{
  "num_hidden_layers": 8,
  "hidden_size": 384,
  "num_attention_heads": 4,
  "num_key_value_heads": 2,
  "head_dim": 96,
  "intermediate_size": 1024,
  "vocab_size": 2674,
  "hidden_act": "swiglu",
  "norm": "rmsnorm",
  "norm_place": "pre",
  "norm_eps": 1e-05,
  "positions": "rope",
  "rope_theta": 10000.0,
  "rope_fraction": 1.0,
  "qk_norm": false,
  "attn_scale": 0.102,
  "bias": "none",
  "tie_word_embeddings": false,
  "parallel_block": false,
  "init": "normal",
  "init_std_qkv": 0.024,
  "init_std_o": 0.0,
  "init_std_up": 0.024,
  "init_std_down": 0.0,
  "optimizer": "muon_variant",
  "learning_rate": 0.00457,
  "lr_mult_o": 1.5,
  "beta1": 0.9,
  "lr_head": 0.00496,
  "warmup_steps": 200,
  "schedule": "wsd",
  "decay_fraction": 0.602,
  "decay_shape": "linear",
  "final_lr_fraction": 0.0,
  "batch_tokens": [16384, 32768, 65536],
  "max_seq_len": 512,
  "doc_mask": true,
  "train_tokens": 260100000,
  "max_steps": 6931,
  "dataset": "wikipedia_en"
}
MLP neurons of a small language model. Each row is named by its layer, matrix (down: output weights) and neuron, and shows model dimensions 128-255. Each number is 128 + 24 x the weight over its row's rms, rounded and kept within 0 to 255. Numbers have three digits each. A neuron's up and down rows have the sign that makes its largest values positive.
A block is one neuron, or neurons of one layer that tend to fire together. Before each block is what it responds to, as a language model described it from the Wikipedia text at the highest values.

Description: Quantity number onsets
L5.down115:128114152108138111141131153112167066193105099118102101102108140118143115127075152104115094090091146153147154139103141111141125109133126153113168163128081126146152069124131129147112124133133106104145113143100146147126095123139105156148115138119142169080116133117125115113120162156147162109140120120089147094124124143133145181092146095128098167109097141120125133146100173149132143157120
L5.down178:117114115120164152121116108106159116106101160144142129109157157121135124119203123125179153115125104141171120118141130119122128122125078184164153131118171135081122131114099094144118134137169075112120132177146106162147124124148085125136093123153083162137130140156144154125104124138142141071107171122131093088137107151099103128125168162110115112082126122138112159147124116110134119164208
L5.down269:101137113140118160116109113143153102090111110102094091141101134150124146166105134132100160132155131100150196123131124162176141139097079123112116127169146119175134124119132143107110145155143106165107144107182145157145182154132150132136131112139143141118080164103118142105094126168166090095149094127091144119102158191133163139137140129095128131135107157187136141139119105129135120150095
L5.down508:115081115100116037156122087125144142107106106133150122179169126183126088134144180152162148152136099115130179114141113142152130140121175115117094134087120111152118137144106107131086154122118141129187152131143136076174148101140122175169204118133118120121142148089129147120172101104111155093151133135165129089099107131140115144135117126147150113100126142152119099131096089135113105114101
L5.down722:118120126113156173152131143108068035106187142129111159132111114106146134102125117113114107079133132164109093122121152123132150135100105155123126106136140146117119157130142130146092176092167130090146119134115117094148142125128152148148132104108117152114147163103132135093131167123088099142110072139146140121115078138051121155160129100086097128069166159087127110116125139153114165117145
L5.down916:162182166090136118181139104129116091159107131116136117144127157145142192150119149113083084103139112153121145109138145148186098116177125087105139136134132122120162145152129137145149116155095151124143122120178132102150120113139110125134102155161168146120136114120118144154058143127114131114173120122082118115111109159160157119100121141078122160114132144157132122147156135116142103142118
L5.down934:106129149103128158120137127122138120180153104108089151100146086143159162118139119141136153106139061119098128138142138100124139134142107094109129195129102115129122141096126121057135118136135086131135140143141108098129185138120117064149111134125113113161132165117180136127105168133127090106151143125103127120134111099111082103136155115111111140129088100113186079140142128119109172126131
L5.down958:131142091120107117148104108161125112144129129108086140083146135111136097148110145100116131131112152104120095146101091106148131120111129112113124100162160149135134086120134109113093117118085088103157114153133114114119143093135108095142135118139158153103093152112138144120124119131140147148107109165190147091122114152150126054166137144120143163060151130121062144139175126113119115104109

Description: Past participle endings
L5.down10:096131137127137151163126123128089110101137099138163103132129132104058152105109082119126110126123113143173143139156114104126101162119101138166126123123165130135139101128111142114123110089107103130077100144153134102124115109119104085113162158120168139159153112137143188118146169121152110151096171142145122148128135129129199147123132154125147100162174127115126151127081155181146112176102
L5.down80:103137108143156144097184115169129182099105123159102148140160144135104125147124104161153095138100106145133125122137147133166180131164140081166108127116139124139156126137119134147136156164141150120154126135126109134121158110184150124128119157142116106114127125140150088133103122142118111115114132106132140146145136115162120095115116113099137107117099090134080122144105116160166116095166
L5.down189:175111148148122149135151142123139185160089102122107156176125093143115116151151130098094151110117114136129120119123097154154136139115130143151106098151130145141136140110159084150108127128119124122091160141124086115096161170141140144117122130139123125126131163140101157114121136160110114126108119100121128088165134113137109079136119117075151135150143093171159119170143147140120202118116
L5.down277:134095107150118119151115135135137154154116096117109156151131180141113135107138109149125166132131117145125127104120129098123117145058150153141141147065144128098168143140117121108132112144158111143109122144098090167140082132143132141112071081085103129090123137136141087106128143134116122094158130121135116158143104137137142129129165108172111095176123135158132160108112127150137073104103
L5.down469:165090122129131139142136109126130125111155097119106131111148124130111110140161103126156165152152094131094122182140125144147121129155159088091115115126134112118171166138167140124085133157098154125118171171176058128153120136136133141110149138140157122127140159120149148160155121105098128094127166107157143115136078181103125128141136113116122124109122136135152143124134105076141182110144
L5.down668:096133154141157166123139128085147162132125110088108121107138070110094144125115091124109134119115087133126096113155120132082136111117106146099131169148145080136131087151137113140125163170141121151072127164108116125130125155124129137167157101076159124141062149090105115143166144131109120146129109111112126119137096097148108127145185141127132099157093078119113149151110135184139117106157
L5.down764:096101152119113097125160116130128135083115157114107123142165127159145103137096126197162108122118055145140134142141097109084105130147114143166085130079131119121161144143139136100114164107118113098141127124081143110153103128123135117097147143118120138154123113098102078145137145115129140100135158103133131113146113117184085140140155073105111137118141120139120155119144115138110120135146
L5.down978:043141145095106158124129109132143123132108104057074093129131097178106135127140123141101171130148109164183146097145116128164101121148136087127137128089156145111151126078126142152097134141147125119108098144153095157142131123104135124118137128115153110143128112125099128154153157159100136094114127123100073084108108132084113119137112112173131110141159164132145065138132142144097103147104

Description: Mid-number and mid-word fragments
L4.down1008:105147110141096079133126120125145124137141131114090103140144145110125088128114133144153118123104163187088123142140110121162139134140128104140118105157096140164116146163131143084095165114111094104115175110188131097118146154121178133143159105150130077096085161143117118114121139113108141116167085119104114068171090136140100087099099147140114133157142150104138131153131130095063108111158

Description: Dates after month names
L2.down9:117107160122125146150182138183164126139165135146150126155133120094113124144117125156163129112103112131124178141121098121111116123164161138091107133090135129095109115089150146098153099148172114089116161169111113147091133096183130137142142129158097117134121076129077140110102128164134134171146145102122097074087149128127111156125119134123100087129146144121128130102113096127141080150118
L2.down372:129135141070158161066082123111105117158090152168131077126117129124109130129118131113137131157137101127101148172083146174147115111129119081104159122104178098124092130122178131132128137158120085131144132158155143141140135133115156157143133145151161150159141147144122115165121132128092132108160130119142129145135111190099141158144092147136138116157099087165136113153147116144105104062135
L2.down421:126149128141140116147130140116125122124169163139102135128109167120157128079132123110146109130138119131121129117174094131094107143118128160133086132149126152106142154130115134122124159112185138090145144134122168083135114125127113135130118114145148127161142113114114141112156110159180133161139148135138148125143137124121144110145128117133121112125095137093103133148156145174153104157115
L2.down425:124149104155173135139131142100133100093153099141133138143123130176133153130109143155116138121109158154141144114130101108138130102091138123117121138113153161125124111125149119103140123117092100082183110139117109090131200118145132177107128133100112138098130118173104155164193138148144141110126114130095108120109113134174127119079133125142161139145127110091124091111135142146136110122141
L2.down471:142127110160162150125132165130158130097129065123123153111120103134142158132174095155122111118144158098110159185141101162157119155114103113114133130114140105161111145178154129096116099117079137108156132145127160163136119138093134147134145107096121099105113105138179099097124150150102129113142098152108134147128113138174157118144126115116138088089135135125144143128135162120120143097156
L2.down501:163146157114142125158134173132145127098137117102118129148131143109103169124145175097164102147135115148122113149123077103166081169107143104090082166090109170103127109116107112109145158156162079082152112172129132116145162112115126140143167143139128131093118132162121186107142124130134153128111159172165100080137080146159145066111126105192188130130152140145115105107133129102139134137127
L2.down624:153126135148123127086133138092118130145117142157099061142159131144118135106147170125147146124131127100129122113168121123102161134136155110108128124090143119126130133136128151144118133147141135107154184118143175092105143120115132098121134062119142140094102116112139139105125138099148151139155143154194161100110119134134124080107125172130158151096173120098075122106082103105085112113147
L2.down758:131158124092126134111072126098125139102130132153157106110123089101123096121126120126108126131132079102125057116078085109155162119143129143109104083139147102136128137115105158162130157110110103108107169108162134117135126130127085135100124124146155110104093138162187139119084107120150143089124133125136102135142116190082160142113099144128140140142115115134118145099171167152141159101127

Description: Career and event verbs
L2.down103:126136093115131103133159156145155119159109110104113130129096119095108130122125106138113125120139130106161113159126128093094156149112125140133147181121130103142109141159139096131114106105127119116133151120107087155144128116112170131116128156121146143111123101110111130185159110135169134120154160128111136097155106097137145133121112121139127118119115104081118142129139128125112186134159
L2.down306:147136145139140134097089120128117092145131113154107170144078117141112157139106132112122133124134131101158095109157141123136089145139103147121140127102162112133150172101114135170128118144125120125140109085141132109179152142142157119097104128136142124097131140104117158117107074145148093111130151136184136085143068080151093086173073141153125135125108125112143128119153116116116140121128
L2.down374:110106113139179119160136141118120193116157110098126100137177147134155135116148103126114089108130157134128240133129101115152100140130147101170149157122148111114116106079117122141124152139057131149152122207108124135136105128113165130099120075146142114166159170127105126165121146095092126111143164138137122142170139131136159083164138126140117143161152146103114163134104123138123073131126
L2.down375:131125094103131146137118160148126146159143146152108099143153153138150090129128153121114121119101161108143117147122117102109187113149167125138136162139115137145176148139139118145138090105077155153151139078140148114144123114118149098115133148174161143103181165117138123115116149117129135138144137166072126153102100125126157118099134110110165137150164129127116124152062112105162122155139
L2.down521:150139145099136142078110142091199108125136175119136139140138162157161131109118149111154149121160125124130119071108161133129127105151111163123156113080119104132105164140085111133105145119146120128121125155156113120085084128155111090154107083131098136142133145122135156141095113116132155080139126120116158113119138099096134106132131106102115156084122103128119121101142102121150134132140
L2.down711:090116111168131143078137103115172125120136113138138095174117129130117152095094117137116158124160162101162136117134118094099086108127123124167101130132122135131135111100108118130118075125153155135105089107137088112163103134120103114116118113112152128155111122159113113141092173115069143152125100116103166170160113100101103096122135143093145115103120059143120120154123075116144123169175
L2.down776:099114143169146115132110112116121115122106115112165125147156121152094106171140159102149142132122132105119101142116144157150162091120125132128103120135130137140084149100186159134109113120133126147132155143120145134112145084153137119130137150137137137148118147126127143156159158143115143111080116099153174116159137122101100146087124169121123151091115118116164118130145098067113154117142
L2.down800:129130152131130153128108116127117139116124113166165181129086139162140073084102165089119139110128122149132104114128108107166096136117114074161140143109102129128120131131154138156120093154168135111117092121147141128120070088114146180174155166167140133142099138110104153115131129107138111118160124131142142107119095113085106129137106129128121112133168137124096128121123115132107086115182

Description: Anticipating upcoming numbers
L4.down138:126097106106117121108144134109110103182123150142107122136149135136101127131120128173128124132184133156137093172078159142157137147136155147127113122108134119114168108076194128114112143152124158116132114122073137122134143104132143161117100131102109156134157173128119132124093130166123168084119123152101128159133151144135167136136130139134098124163139143115112160142113139133114158127132